Weights of a small GPT-style language model, trained from scratch on English Wikipedia.
Size: 6 heads of 64, 24.6M parameters.
Architecture: LayerNorm before each block, learned positions, no biases in attention or MLP, tied embeddings.
MLP neurons of a small language model. Each row is named by its layer, matrix (up: input weights) and neuron, and shows model dimensions 0-127. Each number is 128 + 24 x the weight over its row's rms, rounded and kept within 0 to 255. Numbers have three digits each.
A block is one neuron, or neurons of one layer that tend to fire together. After each block is what it responds to, as a language model described it from the Wikipedia text at the highest values.

L3.up820:132117123105124080132133141098130129119141114144156133124095116141070151124109091130122149135117109145129142111101109144131103160126103121135114130109154132141122110102120155134178151116154122166071124138127138150150143102103132114111152114085114122110134109098135174136163119136133155150129155124151109132131116115115131131091108170097132150187200119133111156095165135108116129141085
Responds to: Word pieces inside music-chart and discography text, such as Sing in Single Top 100, IA in ARIA, and Hot in Billboard Hot 100, plus weaker mid-word pieces elsewhere (ales, nomin, ography).

L7.up187:090168128107147157183095164120154141102138108125095166121153092107110125114149123179106103126135146140137116118118149153162080171132121117082163118117153147105111130113095099104119100174089100137060130125080118153142096137168109159148141138078142147145123107135146111143157134118125150158113112126107111118151131150127153131125124122123172151152140163138131101114147120141114124144108
L7.up193:193167142126150159116102130095117131103133140107120102144115114090145140163111134125101174099154130127146109148151167138141159117151136122116119078145095137121148127103088147125098120139125132136161126122095134096153123097146145120132158120136164128143133194123169150115137095161173140084146124103107083147150130169111128150147147129098119133102174113113083122134125163116108159109146
L7.up227:098178121140141181124123128138158112137156132125103147127142081166080122145131142152107076149105155164159136126131141124129138107131125114167138130115149110086130142113109149137113084123133107158109145123098154133132107109139118121136128128088148130183150138152127133116158135127122113111112123137121163115159146158098134137112129144156115110141148085179172096128120094159106137098164
L7.up577:116121137129119129109152122114175116114121131121112131213111147124124162085100071093136143141110097159160179107126129114118122167133147124102117174133097126082145139128127155154131107121098119112102137108130126151140115144159098071158151121134133112121137166137128078150166121134138108136151142086126128131175109140101124140093120098100122124119104119128068095126120171097104139147126
L7.up607:147142106186131131127142105122134138125131184144130095140103115114112101130153141132132114148124142143116149163126108128130126177151116150154147112179120136140094147083137126158120113140145169111115135113108114138117148120136086090070173139071136166087145124086170099110111123147132126086137117154136131104099127144113095168109140151103151108153165147121087115157147105109085151144133
L7.up801:133123119160070146125134156144129184149150163134101109151093113093125109166123085113160105102131154113132143110107148139145093123097119116146103120112115119118156088129142153170086119134130139121118147093076140152164111126163109142084133109116160174156113177115106142125082131116193117097138156128144156137138150209129128146151107102119149151117157121134095152128144130115121165140113
L7.up994:131135094107133143158137145102119071130147177118142120115168157120142155150114174138107123140128132106113146130118141126108153129129162169162170114136135108110122091125178106114171110114135096141118098147067135130114155123143093158157159096114124145113126073097117150131164078132140118127136083144163153118126155117156102134123146150119131145118120104130074173138115118100093128098104
L7.up1444:158141139141120187138125155118115153088153134111078135111076112135159137145096127159136132179133117142125106138138134132128142162133089099138146106120147127124161137093127149131108103131126145139115118110135107165118134083118112078128147139072139113116109105120122106160146117081099085102117130100128159133092120115134131148125123122090139094157112100180137080169102151129099174151137
Responds to: The article "a" before a noun phrase, and a word-initial capital "R" opening names in lists, credits or sentences, as in Radu, Rather, Roland.

L7.up281:128131131124151104157081101084143112128104145140130110193154139129154141191129140081129168129173145157097112130116123123162157088116098144180151087133111138144126196161156142148147116108150146130140138198079157092172165088101130115138135137132144141123115109141142121117125160133107118121134127091096118135115133136104145142119126135108122160119097142116111092130142157140136150147101
L7.up446:165100182112134119116130151134134135126086114124143108135165098107143134138085116126112149115110093131164124150098118126105143142154149110091141190116100124127164110120109126149123113125113088126151124125100144108097129121171128130074116101149132135159134126166111136183120118088131162124147143118160143126162147105100112127158136147096157116140158085118130160137131171135180100120136
L7.up914:172112147151118112133142174138146146149165102124113117155137116110142136146121120174130152117127141133099125132137141118101116132114133123119099103147148117105130119112109197127178131168088118082123138159130140108162098154141149124106136181121183126078110130156154141101128122131123077079105128132099111097143138169110141142146153128124123123129134117077107100111090115142128048102117
L7.up1078:169162121197132138123129149129103111120111124140100129126152092163141107159167074131134167135084116144160134115097082159136101094143137111095128114072100092137151092112141137140147132131137159123154095149117120157058122121097117098149139132158085139108104150127100132128130071130155143131133117050143144157121141127126137164122135120105149125104126122106119121137091161109131164150118
L7.up1102:082107108138138139108129155136113076088144157150132134167161152103121102100134145103098134124171131082109116100141128154106104136122130152103154172143140097129144127163105125115144113156130117119131112112160140124145139112102132147128138127145108112123110154173143144102118110175158113164148088139121117148111157153130124117148165138116137116122168145141121074134102139130118086130146
L7.up1129:173083125140085135123170136130127151128154156115100138156140117098161147144074089140136109140106136137139158106100137079134141098113112129120130117132134131129127130121177118111147108108140107140147114148137155102128122152119117099087131100091137135177100089161157117128071097111132100152134110123129160147160152120123166103128112148157120143110171151169111099102120143119136087102159
L7.up1288:138155165123152089104152166103116095149138129151085142193140111124087118157171088143108150109167131165142149118095124156151097137093137116137145099176123151136159087124129098101167124150091151084168102131134154124178111138128122123158099153154113110077118130170107148114106075127156109115098089132116157162120092102130157125094112112159156136166135089167101144082137125115150138163151
L7.up1480:125093154110098146128123163137120163156142146157116134140178119138120118144085133115084152139130132166102165120155144171128121097134131138127163103159156115180134125114171179124155141119106158112130141169144156108123102067117128157093136127089124134100092091122148146147139118096149135110065126144112100152105134074111119104142178094158138163118126081144143125136106129143144107091110
Responds to: Final word of a noun phrase, often a publication or critic in reception sections (critics, Reviews, Times, Billboard), plus commas closing a clause.

L7.up6:119123110155155133126149096143108129101062150136140087135064094111133134116128103142105175175133112150148146154144172104129115109179152154146111110171130108139097098137157158176146163100112105089127130159108106133103162141147134123151133159167129088188109056126121142130137102119126095145105162151135140107187176087166093136139147120150090135125143151143147137124132083111096131084121
L7.up658:170089139134127113143093137107156150111070102100101126157098127179136154110146150179119125135136119129142126107078137077101158155134170109156133126123156129159104103094097159141091098116121082170131140113123144139093124146158106140178133162160123081128103122122107119131159174125126121149105132102119119089122137096148136133138166141135173073169133097088126085125147145121097116156158
L7.up819:144124123100158095169149105139150113085108160187170162143134107117105152153137147147146100153120156106135098114158113105123129172096146146141138138175129099141134085147127105111147173116126152105117122163199129110090129139102112108120123132102121141135139116102123193120140127135121175116132138103149126147093163166120153134091119132083160165101081137112144129123134112096120115148150
L7.up826:128099140113156132113123133169136099105162121129157126095158102109112135123164158122145136087071096111114151161114086131124129150108119162157130147158126114096117093089130151139125110100096140119134175118150151139119102130120117125152159166156128158112141104092117101115130132107140137085121120142187116110137148136119125110100147164133104119130127096083146129116083110094117129128179
L7.up997:113149100127165122109143153156154144137135152105147109123127175108143122126120156079103155122109158108153151115113139148138136146182113169135127155156155105100118123138117152154120078098112151104188108172102084115130117132101143080122149111139144137154107111124121108113129160140125133140125065131120096109150130122130101133138137098107126085092151106132101150123146086152126130123125
L7.up1155:125126069122131086141120122185119105100128150124117144151201143136134110135155166156128166131125140160095149084108135082103132092087139122131109125080162113129149154142146097132130108121154139116132135138136142157104130088143097116130105121110113135132121134102125153103137099141159139113111133139124116102126123095136131103137143129130143175104125168118147150161154163117105156113125
L7.up1195:120116104148110097147121135129134141125100147148130113161168174163093123151076145093162140146080096157096123084108102113120151100134157119128112117207144140117094129117084086138148103116103107132140143127089158127124139109091152141133141133117137127103190102140097161133119126140156101119096131140162135138105169083107068111118134135124091180128180146103163141119131095141138128159139
L7.up1486:128117163124141090156112142185139142150134183091110107174077101142109129128127141132187122142117108145145123138133131074090167156118111108142162095150136145111113103126113130139131156121124158147151113130137172126132140106144153118127145131139093065137114133160112119112167175106140146116084128156108147114115148113147105120150106095110132138116128148101105111145141119088125107182089
Responds to: Tokens just before an expected year or birthplace in biographies and histories, such as the space before 1496, born, in.

L2.up44:150134111167111121172138136140140113154117066165140150126127066118127123110159105158141100104142107091097135118114151110140148136155135132163150117083096141158134139115161132173132113106083091106145129133109121119117111097134152084126115148103149145110133105102110143173115107152147092142130141135116157132123135150136132126139168115130115162151100103133134110083102137125125122134171
L2.up123:124142165141126119148157131129126123091090138109146180148141137147151142119122109127110161122207143122087161128143114156155112121142108143157124090112140102137118109123154095166119141118149126100123125166123096131099113118155140098149142097118164135124179115099122108074126117136151081131100143137115139142067106112154090120116129093124148101135030161117119146090122105095136106147122
L2.up214:170149128116162122134150097119161128135133108150159113098138085090146166093091131104121119139109089074162141161106132124110137122161139187141147110092113113130092133128123131121131118113122138126152147140148125120134133150115130108093120107135115168122088091153172169095126138115133130174091160145168093127131130122160100144104115089109124175129117132113085099129119161076110114123148
L2.up223:173126137141148138145101125138135154132070113140135191127118076155115143095125128075094135122143140108160138144159106155176149141126096147137121112096140177152126122145108073113139135105128150099129110138165123129129125064167142154097115118089143149156149098141123146066154148111133172151147125129164120132163128082116104121139111110146098134093127142074085129160124177128133138161093
L2.up686:146147157141152112147117133141176136136129118135199170110108127172124140150093132129143150136133114135116162131108163162139133120105195110069134108109117141129126143082183109091133167135129116119109113124095141129118118141139123129088131073112160151092094133091129149119147118184128127116150126144149125151139110108127138153152101092127110152170092156111127158139103177134126149153122
L2.up1211:150133116131123106103140082166168098103157119114093145135115148124106178121117133135104136119099138095107115168166136136165098101135129118107129135091135113143104102140113125160121112125145124126121124144154156118114089132110130090142132117089152126145109130127110160073137100135129128170146149138145128141113113082108094155140126079129112170137103126175155110095124130110129181156120
L2.up1300:214141125130121132141131120135157127102105155184124146093108141153120095142112122132151127135116128115086158130122160141133105134110154119074132127115148161110124115081137099160131142163109117094120122185103140149118140073124136056171093159110156168131112131124105176095152136127139125115144149084121126160112097117122155098142147114167114159146105152114132101129117116091112133119118
L2.up1485:129117137145125116104148136163150104113114122141114118103092134152155123136122125140132135153162153067133153130118116166164150142125105092132177153148119140116115113141138128151086143156131141112085138142119077106125104153142164167105104116105086162102129112090086097157123153140152122131153127098178135155115129124132108108160057132135127116123126126110097132149142120105132113155111
Responds to: Past participles after was/were/is/be in passive constructions, including final word pieces, such as was established, was proclaim-ed, were re-design-ated.

L3.up794:151145132149121100146142080079153122089152154134108144153089153099110176134114134127121080142156145121094146120140147155124167168120135090142117126118129149131105112140097151176153114114155109128101134133115165124142143150117164117150154126078143168129157139104124141146179124153164126101148126121131138155080153139132126132111181138117136107092107130150140116141121082164110149107154
Responds to: Mostly the indefinite article " a" after verbs or prepositions (as a, with a, became a), also word-initial lowercase pieces such as h in http, a in a.k.a. and azure.

L7.up137:118099119136129098127161149136082158137114128107134140150143097145144117110080100124117157118159122142133122121109117156120111096148120108130153103129137111125142117120106124159146106099115146149155105152167109114129118114144163162138151127118130124126150177113107129156181146128109167142119111133152163092117103079161135101136174128121126118174148140194134110143109142128136080090105
L7.up208:124127153078132103128113145106101102114088153120096133123158156170119137139116117131125180067133143122121132100081124131149145141114146113101116112117146130128126084133102134124126148130106132123059127157119116143156170131125123153126109119113093152138164073102118148142119170136158141132140168084144191158122087111110083124169167166086139117143093129109091158119136132141146115112079
L7.up338:126153073098104077142136144164101111081092124133128172141127140116127092137126089126144135083114105116127117119121143140158128139143175130124163146109114128158137137152132163136153066155097123119162100127118099116148101171097105167136137119153117097128123153092119114111143180162154168115121104171126112170115114109123080123158140071126125062154102124158113136152125157111160110144127
L7.up508:139125178134082097103122151160106137120195141168090129117133118165146084097146156136102148118129157112184129138135083140145099132149097073146135090108150124124125081137139134132151139129141099150112081141116111158146113172140116117086124138092126113110142165138143149134149130110094166093067141136130115102127126160140130105129137122100141148125145103170161098125151141125136100116099
L7.up852:158141141124108123154129111134155105132113134091120112143122101127169160130129175155136103135146082185122148187115139127157144158123150145080167106107089113135132139117143119125125164081091112159146093138124155132162107130146128179140155111114118172128184093149147165136146132112137111103089121146149150146149127123110127141106136115073149151125151107104091176152120138126124067096143
L7.up928:131093069136134130123137135151146104115107129138143139137180184146131175147145109150132144166164122162103119120111100141136143125084165091116121095061132146108097158115128128116137157102134131142157079086128140136159129108163112142131186180112096084177153101119144120157120111153094081137122157131140124121130134128148095101098126119113108121102138139152107147148174131069101103164168
L7.up1043:131086115114158122159173112126125133106095153118169143075116120120130113101153114089126158130111149112134128087144162121115096117136110078121149134104105091096090140147141103148176146109116099128147147120158107132096093131143116148131147150138145070154128084147140095146121101145142106159130141104116129138097151146136143092107123121102136097123140143089103098136099169139106114156073
L7.up1225:166137113132141102146112152130122140138151097123105150164119143108133143138108098149082151116154151152149136127132123114193098097078147122152132164099148156188135087095114105115155122121142107123182134119146075166140153139128080102102156123160090129128123140052123116136101161130108156096163149134146133119160127134122105139071151139151137120124119115153110148176153171093063100147102
Responds to: Tokens just before an evaluative or ranking complement, such as ranked as, named it, the most, became, made it more, and chart-table pipes before positions.

L2.up40:126148125111135101153100081175157150075123098102079164134191114144129144116129148122106151117114120131138145149158138142127099138144109134082117124098135114126091131099066062119136145086114138112125130132101158134106133121113174138110131134128120118151162053126145130123105109109140132131126129108101105112090106124120126120165139166166107072163143106164096135108106168139125174134124
L2.up144:072078147152110135134145149138148094151137155125139118170117147132140105155150138139133137111132123119157127153097127144183134104140152149163101093093118107127119080123125096114113103113140147086083108120109151151111114171103127126154142140157140144148123124122136168139163140153101125131149111095117091082105147174131124153157180160146144107109143078175085140122149093150128109147111
L2.up148:106112128150166176118143111119076118165114140153128132119143089119142126147131108133117124117223114121118138132095107111196149116096101129124114138143129079111136154119141128153128150151105137138079139104131117168098130145113113094173123150135147150145145121091134139107126135139116101167104113116117142095111124119137164129162166116150129083106148130122108131145142159129087166130147
L2.up233:104139101110127126140149097106155104124113139175107144136154118139145184166111128125154098134101132158155101101123155124152079107122150097188128127102128129127112098113141141074091115146129083153182177138136116176129102158083120090106104085118134148103114098111113133102095120111152115127157107095126116132126124117107173147077144095151139095150133157156102142130125129179123144088116
L2.up237:154094173139129089112125074145147093093131130115117126201159113099143128101112107112131138164149087112170135141108123120130103139134140109146148102147112152135103126127104132087134142154127130089120144151095146142107134069156116136095125128155115115150176102131123160111163183150136128110125143145149135115146121104143138128127156104136152113135086114114099138130104133157110173172134
L2.up369:087151150145139103110136135126131130159116181141127149160146095108170100107145148076145083096136055160124141126144102124144115085130137127129116114136127093113104086142112127158162119123158099136148126135157137174134100116118169101140122142110124130151131120142133123089111127139105142155098093114139147111118132085144135146174160127146119096109139138143112109070162113113123158129120
L2.up642:105094109109162093102094142137126119135111112166115095147145118103165077086112089107128158164120114127163090093113111124148148161115103107120107132098084133132113127119094095146109086066104087135156124108145157114139118159094099132148121122077110149118118089133123132117162144120115176132090111140118130135186163126120152166123131153174159089083142111170087119140120140121112157121115
L2.up1228:130119157117146093078122100149104154126162082124107172158097158124143132128092051136146134133145105135129126130139080122162121111137117143175124102162083143106126125128108139155093129097113111101100145139138129155123103134092110134107084156104092168080080099145127122139094136150154160126158102101147116152150132169092123087116132102170123149094127098141088146116126100168138144140121
Responds to: Commas (sometimes colons or dashes) right after a noun or adjective that ends a clause or list item, e.g. "often smaller, growing", "social, emotional", "clan, or".